Weights of a small GPT-style language model, trained from scratch on English Wikipedia.
Size: 14 layers, width 384, MLP 1024 SwiGLU, vocabulary 9620, 28.5M parameters.
Architecture: RMSNorm before each block, rotary positions, no biases in attention or MLP, tied embeddings.
Training: a variant of Muon for these matrices, 390M tokens.
MLP neurons of a small language model. Each row is named by its layer, matrix (down: output weights) and neuron, and shows model dimensions 32-127. Each number is 500 + 50 x the weight over its row's rms, rounded and kept within 0 to 999. Numbers have three digits each. A neuron's up and down rows have the sign that makes its largest values positive.
A block is one neuron, or neurons of one layer that tend to fire together. After each block is what it responds to, as a language model described it from the Wikipedia text at the highest values.

L9.down25:555475509524530603510549481454515547517528574466532409530619501391488553536474541562550486528482569480446445454511483475513548539478514491461569494464465566473534479426406513548479468468414546482501517567531522514476438529580424552449494483572524490581451533423526537457605447526421451500
L9.down83:536532533491414487491486472464590535450518560390386476474445478333553474458580472549476420491490524445617539499520510462464521564461607565510504467498494518482452513502538547488529478540558554463513384503605522499440564478548486537498575530472543523537433474521536490506440526441513599561
L9.down257:505456547469454528536525468563340477519409576419448465559509548378510538526610549514641546502474447484484431465447426487492439448488495492405395527482569529468449473413427473503441438576472539614479400527402531491491476503533475499574464460471488483538572461471495485412453521610467469528
L9.down291:480488524519520466577531415509476549537538467500453448525490547497458490487565418481588519510468439514491432445481483390484507533514550434570446411500519460461485563461485467519473482560432590455513530471438611563481502489476542466494519542527427395425525525496478510518512501558612491488
L9.down413:497464505437502442504528505483535509503584551536304485537495482515475549517596453476380518541426509512555575478490465317547548557475506474557540522455534504515462548566522574551365498583514591526503520525602462542555505483463480434478567522519531445477606461523422585419385501459494499502
L9.down469:543494524551547444473494477556536505542495510482489496541486470406525537570524498579482530544518454552520501490498485537448552537454525495435417435515535499513453550368525630480483452419533577503515402464507524405484593505534521512506578443469526413465508451463529609434516535613546478425
L9.down497:461457519529440449566488552507529485492455466519551473479455447569483520482528538514485550466475448497575483495469460533471411504484527524505499557538496534508466439500426455546513533541463488502551407496491604550551443509466532527440617481480503562419532544533556480477494565489481531524
L9.down575:535423410429490499436541443418534467435510493483519559476546437502406537456495526582425476514454456491556552507519525533400383573578474481484483530452642525433600482504525519470517502558507466310480552436471519496519507471465562534555458494502506567500454552508493484471504634501538579486
L9.down628:511335418513423510650516510449462538512527468472496486482480480551505482513479483512527563362508474445523618471476440513571513529573482453458556519526493477558516539512571487458471388590534428391510493377520514429504476444585488518437542559464369462468412555482442524417605571477576479494
L9.down686:427452497532367497563551437434476499557510471516528494435417559519466604515543530488522497529411417507422562454551511494568622552465513486550490463453445467494532501592473541477443443558478483513372403554574476430424469544526523471477478481588561436485529532454490540563453420483505478420
L9.down706:491554466420474631462475431474491508482487544533535544430401510544488474554460467457501488468539447561503524486475461474490465570511519506547558452434481510545555557547531448506480641605536540464574521532575506496539487391524586488461577543504463507514539531549502526459472544617547503494
L9.down715:590446442559389543551393468537566503452508537414542515455457473476483398434422451451496420542548482501567447480528542572419470514573565429502501553541460448493452466531522491528369502508556470484503463556515433534469484517465515527441477484480533489525554555610467515402390494436491395408
L9.down719:525557523419498539468486492473445525532522522511502534525466446430419492502491500501532518483490446552534568466492600526477391585528494507576552418583532532542496476511579472472604537468501487502418473634566535518568508437570496437476437484516487565454519567505483518456598468558498405508
L9.down796:526529460453513523466561620448535343527576484547425418449539474479401469540483405491523543516521490471543507433499621536519507459454495616402549462491559531580523565517421436518476537445496583378471581537469475495460482553457540467485445556552546467516462490546513503464479534554439504470
L9.down889:471504567530586537475513477524394482567518480474558462510596473581464431528533482476469601489495473544540537503501512570464559517496519504572440574432516471496453479460547486484512483516534471454464590433495457487529477557508516550424462558499521439573471456490447387557609491457538488466
L9.down943:516505549577531543525499598498527479535505538557488532479431508432588478485551398472468572472516458540515492495454589497553447431476529449559536519591478550573463449529521436483576483393560521502554481591508437437533486515462514482538485479485480503473506482468520551423423571511420513586
Decimal digits after a point

L10.down798:514555510492577469420518432504562453443548509436514424577597488524534534518447459449480478557559460589573499560534550560486482549532426531505468478556468532470450526479438629505508520493477506460521546476616524444479468438459514572458464341487428424517501493509452504472462532537544493545
Election table header cells

L10.down401:435513415449518464530498568444529472489537504521393668496480535463634526534494483518504560453543518553596405482540501594481484445484532492457516613554520592467560554599442412445433413459500493413543430575510500472495546521472567461472511538542446526381545631516513447486556476479426439470
Post-subject-name boundary

L9.down94:514487467416523496468496501488476428488532510607540553498506451614515471461512479486466507513540507406452459498508602504437529477515489547385479521531452526565340497548451550541538432481535560467548396439428533556561473582460459634483443577517632472520482575497417492505530442437489437505
L9.down195:556568566446503514546421481505493444482545554456465504464523426518472451503546391497440581490447557529519473465455476613474514497583514511527457482495452548478452469455593500488488489543529570489449465576431433483561542507494620427492548426515575562527461467517532502500480432411465512476
L9.down246:522504481421559511400424391511492555577589527453527498542565464571565497459527601540552492495488482550402476550434505389559418559470441470448487530376456463538615456514594406538485448408552532489544504519518483442509544443465534573508484477452423640422514463472446480485524519497472474566
L9.down248:538413536513442483423458527452503547548530391599557519487512544536510506488585523482490510502557583560459476482498488310449571558521542495534541540514541513507513473477505416605549476482474494441481477477416467549503543518529564499519418500450511408393438477432443563469520507460499466484
L9.down296:569512475448487529464517440504528575565430546535485540499517516429477498493521567462384586486424472451392475460470426485430524479544506543515504517432463496538571496524510483507501430497459557524465545514456497500493523595486479472490502376527469498516476457504448531441441532530470493460
L9.down359:533538452505519475514478622373436449443439449500461521482499468549541476517460488469553535524559560508482437483452535539481466437561466444539505524528486482464496484547481450452481587559481547452547467419563532469459544452542386533493421439495491447446451629402546511526502549582532380477
L9.down540:481509430489543412425393439542494495424478516456391513471562437431523522492451493554523601571540488516590518465559492412517487424420550437520444495549558466602483477459472570346552520533438392524434482513542449460433472541504549446488474528418487574522542569500541517507444518474408539479
L9.down639:574441483472513471496572534385578512442506528613504550549531447407582559620408543505478450563543464568491481534538522560485440465521462578506534443497551437466490470434504566518488516564499424584489555543493543548455486442500573502536453462465449472644561529540575509574515469500456563452
L9.down728:395463481524547502443488472394533516566474552613510576508525600455465493439463516537557504460437572453565483525566417480452532511465538538609413532466493551505586451450567570431469579491399545494511523557586424456495486529534486455588542474467441550497514519510514451468573522501571485610
L9.down750:461518483529395472439472542569536579568439526592481446611489563562485470540488521488451497435470510359499480544576467545421483557520528436463598509471498414479509474509485524410473624496521433471503553562505513471522464471517556567551469427494480545428524396556500555480463512513524475498
L9.down791:519482527505462470544484613456583492555543560506534561523416540470478481435452542510504552564540351522519500512548474457539497501640620468416455531547423544575402484460519465482494504501539555495528468561399585642530381463510506508491496589450483499533568456569495523513455419480575453554
L9.down825:546456505493475489531553470443398458565536484521504535423444444434456444506430489546425586487401507566391545487490594477510485521408571416519472530504505471535440588496537523505535579537446460407582548523477452531598421602481511545451456545477558428471515487480455496501446502547545495551
L9.down830:464543542506478595460569500431509564489485453438625497483502523512498653431530522575457462461536513484396477512524416428447487606503511375497512497538445447505497502506541546608517444519523465564555482516535536444450695508443513429438379557475514558485498425452499465564541536558492527525
L9.down834:539542531529572498475505452443502466463465474438395431443551520406581540515468537530431499543478508485519483541480471469505498588476456473498425508499517481515561504560475523551516448526530487571452511521459587474581544517429594522538497591564495494417409502498514465428405526524444539438
L9.down968:542430432503544522556511557526591487493528432532466444451625444543600467453536517479524505549492466539445489462459546427542577529466548544462526428513398573491565516561532557469402504508416498542466554500414494467532461469419521464556488520494545574520510405439477499461502549544475551652
L9.down988:564528658545425495546557524435461544495475431646434579543556531388498491483465573524504516467438438482526506435575452485460487583504567468428487516593498469482554449499475446555556511511542549475547513517470542507534432511493487486495420534441507556472535580451490448524567505453379442553
Mid-word subword fragments

L10.down117:511481410615458404540494581472534494440586582522358540486558498572528469460532501488561493531570474491524488519501461432446478460478477549462416465570534600441521523542519548424410562489644579493592500467578499550455531451521475555549523605494549503482433449540441418406457480452512556460
Numeric quantity modifiers

L9.down15:492497470481479431467528571388524531386465468481491510492492446501544519484509577553507515485465546504461524479555497531540543480457450469439574479465522441425557467446525389469505526522463417453514644491579436385506466502531578479529420597563466525503466576432530369520520402524411529496
L9.down43:519457439537474546483498442438534533511457491451498586523457490402554496507512357518496465549506508519463456528471400553465546478571507539487473505517536556506589486475495494423423491481530526480519441412478502386478588590524528486567453426562514521586422478454493457534499485499582460477
L9.down111:529456531444480507494550417612532497468433517496526522466567525528473468531495436488404474468474405560475387535408548506525542490568339433490469522441569518514546510515545500428438541590525450502490437587569497406524470536520542471548498540488439435524522486465521521482578577525523597524
L9.down166:447524491441546504460507472467523467499493450541481487495521499536481526436452452503507476445561498543547463480540411511520508521495505491509487483409520543478565570403552412361487500640477496532564477442495515527467442502397516469429487506484511506512486457584574457473463442451573554555
L9.down180:554502557478491511486480432513523507529510507471526539514543548400457493514561428464495579459507533592540543582585467559447566529510520381545518403501561534444489456481544573504506514474459468486495552384570629575466498436471498568539458446549547550435492544527555449568486433481401518407
L9.down198:423562516496472534440465512545421443458550539477493531499512498495438493447401470393491480619499428530470457457450482531556420473504494524432629534429543392526536512526527463450534415494474458430423482486467494509492515567509461476542564504493465486499554455419523532366518472470483537522
L9.down289:534483367426444447509460546523521496525570382509461591440462487489454519566461489524545573396453514507395476498503463522509569455467455523512535572487535617430570515439513539550538491445462509566488506451571448432587548589495408448476498384509573551502494509476517469533543493515442454444
L9.down326:588476574527499447466485441540447465532535509549477521514449537495434529474504491419470507494445511631455431601549608391428460484503544475443561536531544569497513443574571503490552406417523444499480554493459508420500536443414628470519568567576518567547496496478478560523472492413425475566
L9.down403:515520598528537504477490478496448495484467442536487490517473506537515476496490554467498463600498479476514505500430474597534417421456509495534471498380475519554438492519535507395475413510594500458477533654546550397564474459451503417515480525488597486503472538426532535488461557570496565500
L9.down426:513486459430479520481547468536528515493506525414519497492523470552500594404470531476516469574544487564473506565495542546565477470537491547556516473511412490544412558396491425543480412638435619496471561516482564454437504611446543456494550478545518530444541592514488536549464566475476502478
L9.down448:449466502476413495389385554569545515515549471495529591446485599545461504472478480531529513492467531456499381576482535484470449398445457508542503584483567450528456477495491516525475442528463546460562458546403495534517416514448539581424455524531595506504537610521473497528469501429608459531
L9.down483:555385578533520488563495484479520494533472438449505376521456587488472511509426465582474517556499444454456538467473457408482500572517530459605463506588356509525608433524489515409532503422554592467440513523499510495477497440496473492497420473507562508522439523495547552512554398553415494461
L9.down774:433466501541525518407513526464494413476510467492536427564580446477464481409536429543466477554503480507517438530522504537556364544474344568561439383557626447512525390469554480478539551529506481462560512586503503510577431574522508450486460526486482484471512559557484453487517507515505452478
L9.down875:528453513563442549477566488502477495424502479509461470438568506448538475453502541468486505402536464549406491504489466501478485538456407451561549521547518485512460552530498472511492547411472496566456524499448454461504431533440529450482533499368520491536415606459521494441550455495509512522
L9.down881:503420529441541527515474413463533530435579481522466483478595539400518553460421508497504479495411478492539444527459558510414517513553451504403415527497504570419565540486582456506496554471548602512520570553454448468541473447430519446539487539543494459552456412401514520533437519441578476466
L9.down951:518402574496467486491515592472518483521470556505527448442481450457564498463523479530427495496572531542521526586417540463398481529539434528491373593436533484404477491567466423445443618440484500499529476432454512603475483452479528567486478555528555557549482450515472471437452426481556538513
Biography lead parentheses

L8.down448:521552393527557564492484446423474488622475502508552494499429482596464423521392469536476505517442488455527497510534560475367512506488557505471373496481395447520480498489401433422460462476451546509465552482513501569415509443462509439541479425458389566525503475483594617445550480546503506564
L8.down476:453568492535526549478530446409562599505466517575526566518512595426539454503464490444556487439583561560489483513581536667569496575423503463580527497448382446444470518477398518518446439402613500433492532488551543503508461502567504520441464559471412493421524477551422487472473576541501493488
L8.down799:646499495483512555479539523552534450494467503497471559473524498561427459560506486478562410498494443519563419521426476485506437475456419489494539553536565464473487442549504428498451476454535487513501532483517482496455439530578504468515525489560501454429495484550487595463447466533466526499
L8.down892:513427555518502554466446378500408508522471528515492475558538569554525460570456499488550526600453553600485503446471513503475485499468402557565430462486420481636419482431502523514528524455563487530486484501486435526593536503478501570455522491559411543488482529476523539576545484507435512494
Amounts and heading markers

L9.down72:498515579451395475535532554506519518387606496465515518486556458512443496541408507516580547499490476486483557457621533484506357464467485455590490416518545462479453496485495545546461504538534498458460511482460555462548362414532448531571507512523564563539493460449524510508586441436502467560
L9.down90:460394490528465499490453489503529467447476474507515532512455493554478542583487544500565496467473516470571526495390562430502410493544563444494486610530498471462523471446558466490551415539456499542419409538496542499428576484550517464515597495477588523454474535406563462537478533420551460441
L9.down92:493527519533519521481534465449473501578555489506516423488478402466499573496488527509484594464554474535491565458548481465472479586437555592555482570457507487532534489542526521460492482513467371446525480421483567401398587598504470513590449455467500450454496422611515568532425501491356543438
L9.down133:481458496430544542469580412500574573501530371459540495580419601503436575615436539506471497526537551509522538455529429449541472433538562512473470422430425379464394488543463490540527529501504457479587478549554454544436467470518458473479395519579519493477512523535558429507526527606510539460
L9.down260:500513440497519512443456509488577427476456503492505434471402413484434527592438482518516539452461573382539524455453442440518468494466485521397527510453512538592506357536571454529486600565520357532468499545449451539488517564600531496474503507478496629517518498559464518489506468586491520550
L9.down268:533492495514475453444549556563617506425502506519491564538436431551593544523522447479500528487457549461500472494464517405490464464564384478449546506542510523496464561408525494538495476537514395510522508539525476515637478473604539442417427501562460488463556482443398534530529489526545468512
L9.down357:435509494484504580498441480538400437483433593525528549463428372394512517607457509593426407553574487511515529642445510541545511480432431557482453513489560471490585531463441540457497430649559480520520430552452521476478549524585589561547498532505422546509483501467569531563493526511586534456
L9.down409:484566470374457517522430447464531507489438495521469513502551369545441422541576485565516513446582492515413495481491466414457538503484517498636442573496446579493483521460481509515534467473477471526586547482505503463516598472504460540514508489500544507476420448550569474496472391549494478572
L9.down488:529488558525498516469597530426551494460575549564451546492466500513441454528509483572516555508531465492498507602517492224519533562532511413513512524525514475588534539474497504523495614484397486525493491483571583522526568462483574436547469538459444506449500460420484519579466450560566520465
L9.down662:509480518444457489497604466564481462499460540606486541420415496520472563459476442451530504525639563491526487515575498511506363563516586539559477483456469537437498532488489505588500582587476509481523528517476570550556465493550428533529417455546545457430457554481512528492431495497572535459
L9.down725:459480481419471568452446438444492577563495574576504542525575461478502427482454569390526531520490583437459510579499505501531515503508399523469394504422531519483547541443538541452522494445509556527544505451490550478508519484417457633607457461518504507410540490490531537512583432534562551504
L9.down780:569445547503456508475526417499612546416525496521502477540581440493440595535461566473570543494397487522391403526418481434470525540510467536472479527484536478560451500510560428462583390544521504541517421568524479473494477526516481458518518534421560483469498541442445536569436449536475509595
L9.down857:629522449516525557410497527532576466473498539441457497486501494491501417392506479456489571456589590432617478492567507573513460472558478552559504443559521530548553539458447475484418504506508488467566431426512567443524462478421467605529496492499536467453596561372443494446436498457563528558
L9.down892:481541509461499432507478505500484497604417542546487456449581421488473554564541505454594516558476422456441564486483538627508499512531570535471556463567423476477515543543572581527504518467516417501435548479519486423556520468486488474518484545459456433552584467503412562519476440479585513469
L9.down945:448400474462445527493500512493568569488508430471473545440548553486496433519462477593509520559544485492441549468539435514494469586511538551546414534544416453417460531571490539562516480572493559582485502593465481568521485570510505452496514485532542525505518422514539524508536514448464489412
L9.down1011:539534520525550522544567424439509480468442493508446462397459580512479442476538512495575580430555513522592554416532506629515473583507524489524427429543371458450491562466500472509513543491463545467454591549480466499439534457439489586434447585410519526552505448520474472526585536481480517468
Word-completing subword pieces

L8.down585:608492536421463499373541451585595571548510545518475453535494543518475573449471506476475483419418471489401562541392435504548462421524513478526490518462490514499486550442460494466525503516508535503584473421450418489519461528418451444401383467475572455473420474477551456533395567575539545507
L8.down670:406503435508484575399507489605492581519469493554457453579512542526502541435464494512461490576496532517578563465469531359595394542426627563532583496513502420492438498567503457475510565489490499476480522499497445524596462500603547430434485471543570474547519556475489592519448518416474617575
L8.down717:503504526521545529518432532477540486500584537539402529496408519448511446520503512577470552624561418482465457517486473538516617579498516583562494511443500549493463483482471504444557418521526529486514532444445397432522413563514524524519487469490491447473453432558518561451496561561478509509
L8.down959:545438506477602528450538482545413551553532498518534534512482609653451494481484523489506453407487512563521529475461534477546497382509416508533460514436493476571452513458547514523494478457472454538522522527416325515579446511556440565426586546567474447571415515529547424454478537442474505458
Table header separators

L9.down93:468418387544448507504568470476521488530440508560542493415511459488555483530517453574596459472507501521406423515542533544552489498512536523454493451404572555448596445517520462486580410531588506504413566521543601540510424498615552462583497525495521580481468454530461443454596497449468502468
L9.down134:557415547480518498521524502553488550535481517548458489488451434584541535560482551513502494508521505524499476429589590495442517533529570466484492435510526623453522540512515465534502476460514441496438567493482544506502489420497537458533482508450479430552533390546537523596498488473471474443
L9.down140:577495531561463576497471510462453500476550513477407545484604437524512578391536521532483587533459479441383521547526444395544472477431524572497434448470498447434527428555536497542491519595460530545524482451484457493510546530514490435429522520495497459491497556618582565527491477528506482476
L9.down178:508440456480579445459486501426521475527401402484485462540400503570429468530478495507547426546529500501516497490474482428431552505444488475474556545482572551490456430552457590433475453497477613543447522446540458524493396531490474556445436437420513427500499428439522397469482473505467490589
L9.down287:544476416444541516471588458514586542470479531453517573505461509599479480476449453590604484550459497501571472480498461521517444423438572451536530463536432466465583449517490600478522526485517480491485435493473510358541507540567432514395526424426394495488515599513447562467454474535489569562
L9.down358:434504547514524589414505501517517581467476493554470416477519466525531440469515628466400408534443519477474488532474506439557524489639563525484416500513572507547420536510517566496517493490549534520440554491509577481493564522498527479451519440510452517496490547485368556439444583517432494509
L9.down430:463544505524408575592477530537477491503496449553510450452504478527471503525434412483465533462472395492473515565473519469518470609382445531514493517489420435468538376459493461578497593486537533502510424349497462449518408453494494467366499547559502389452498480502475570495500504460583552540
L9.down561:496507403507497481529500525554454573483484552557591534468571462540522484500483541550489444482408369466478475430564614587433443485505521475497494479523471425437457552416401494527448441465508543546529475489400501474463486561587478545559567399543412494407441517439483541445495573565502580422
L9.down680:494482520526501572522494529435399472489468589549419517375524457555446508523485538582538528469542475468480439492498462522403551507533443504558520466573519519569501441473451488479484605462492491472450650552468499542517558503593480501417425459504488490571477430492500460526542515436576439432
L9.down682:522471506475514579512443562486433450521422593521502491500488501539411569445500605459484457401564504537447478538501430610466575444505435483519520564522463525457536511493521417473471400470574487523415477452438510449551443451506418501568595448496431497461543418444532471486534446580459493484
L9.down692:473506466497531530443486464515564464479496586424539505491473487574495551493545517560539527518597486454497595431537474563484546498396470567386506582513551505425466613431499512525463503448483510505402497541522469471460477559479510515470532661414522573514394539529530471492484490505451524545
L9.down720:445411608464611558475524483550497435624498519459508628527589464509438486481417351465473494535540509563516425395544484518469449546483487479546445419500512482508499535499470450455473505464512528511515463461551471507478543497501534556447525428477466524515508522477523403525518475548435530575
L9.down801:548558441497461423573522536434589611488442460514512523436546415556493497518463501595554512454546472517548495561502504542542519442435485530544530480558530620479520513519437492480570467533488470405524456551526414533446528493465502478489431535588445534500433480456542513468503465526512456508
L9.down846:511478505505560595590476609479441512503526491512505480499466518464585483464425580426452422542486529478506503483455444567493458589603488514578521517486482462566523518516512506542489515491495469534491479572475524535540513471535509510492449516493538526562483394495422535444386521463449567511
L9.down897:534544581421546463394490589530433474543466533440467399513615473539526516533535490520564543520492523566558455465447552461471491462548513561567454492446489555511559526487456458496508477514469546560542488525453501451515560409563555526514469506487525389479512469467475535511517469477578483519
L9.down983:537544453560585583511488474505475561558569458514454541440489518521398528456520563460508525448483482564492457520528520602532422462447544486552513529425433403556552437568434579454457509420525428529549507454569381416422435531586484502474471371477480508544462479499519493526425526489432521545
Table column separators

L8.down84:463409549535533507508506519486457553607544501450421450520504594502474559512486468358491496489534460512578437493574538433421484503522468458563529553499482475525460393492517457446428505421586427510457523413545434491466514541500552409633578444437565538460491472432573523542543576597502578563
L8.down123:551479470454542516458519525494476570498400449416474473541536467479522544466462572415474485465422557461542504511516546531456444561434495456559616485464552586533523525462508578459421543545567426566484458481520481464520508544477498435462498460454468540495491616534568436572542561452544494594
L8.down300:479469583452456478515492505491486468491545496527489427431474352616548541502507550466439511510494598454489409423458559463553503423557546435507577536490533466548610509586567428481442508392412481507444546530474577488466470471458496477544465473474432475405532418530481531462492521546559482509
L8.down989:519442439510505471560525506463543545464536525531463439504516443495519510519449538466623559475559515591480470543541499448465448501507483502502488472512401510534511463438541518469467534584594379588519472421520548423559483439576525502520529520485593478522615452539472478429558500548510442437
Hyphen in compounds

L8.down271:563501538419508542400470533495554458590523511534520515504447532468565482496531524511488491497467546545503515465520511523536502534438474494576418520409516470483463551530447561585534489496470483432491473412434461508508531554459462526461525631539568479452595476425530524605486419472496536409
L8.down327:530384552492604564364462488442399516515478539636550578407606544608481587561580488424497579477397443554457473508557505557511503573504476475501455481411515470531386484525479523498464466601588497511403524558432486600497506551474541434449439511449642467470525382488444546516464397426493531535
L8.down507:531517476419538550529499553531476540578549513422518507503512564474418534608497444570454517531444470496449515401534639484537514493497549531534444479512489529442484431507465506505505484478483545534471468519502466503477523493506485505506443507433411509529523455446467556447485471376520434524
L8.down998:504491491557487510522453524428505455530590480454573481492509536482469510593449546492571471497476547506437543486501559430395545577548390550427546502521553526460482479457475433386458496506499492530481585412497537445475437523544529443587437464495488501494456526360529517477433593456516503393
Mid-word subword fragments

L8.down548:453536477532474502544438467538540592448523431593486600460403490463519557585491540502584472484474450439453569606538465428472476467529479565517452486558446558451518482484530389502472466522470481490451485532557482575465539543430481454461514502514569408572521531507477445472485492567410384469
L8.down652:580480520514505491523543562529527517418542474576461574425530484485573490514436540554489464482444543475443499492532515517347532584479430501490560554478420507486594516495464471543402601444436537546424604541504462493403473562576502392566553450484479489481530513538538384489510406436563468443
L8.down905:524527566462485506512555463469493634503524517445412502483488438521504592563400515504557509497444397403488454581438384498470444496511461510588557512547553437473558505560465446458520510491444463536512594521460501398559498531538486437497476503478501459443500518477499399415488426469446538476
L8.down960:398525479469467462565477440468587500558511424533563412466476536522486482439573472517554559375466530477509475463362498410457528465537399504566486431583433415472487524443512520488456511529471520571437595519553533548432556530469437454368489531494594544429492461567441432479521516577517440579
Date-leading tokens

L10.down752:519575518430547509342533527569523490538483548528447521471482489515527446454501452552541501505539508501475496544505496483435522480608432541492532514491543484530495556534542537537546563478433537459367446559527475557558487486509417488468439572539516501556507490500550445605589439471541454465
Mid-word fragments and table cells

L10.down437:505437526422462470537565479457491480512567489526467438522480451476457451608439446493507571491582485432425520481592487356510500493505587426601501526495462481520606438500530525478533467510513378499405426380489521566475558475500423470520527501458533489446501422519545468471526431438457571529
Compound-word hyphens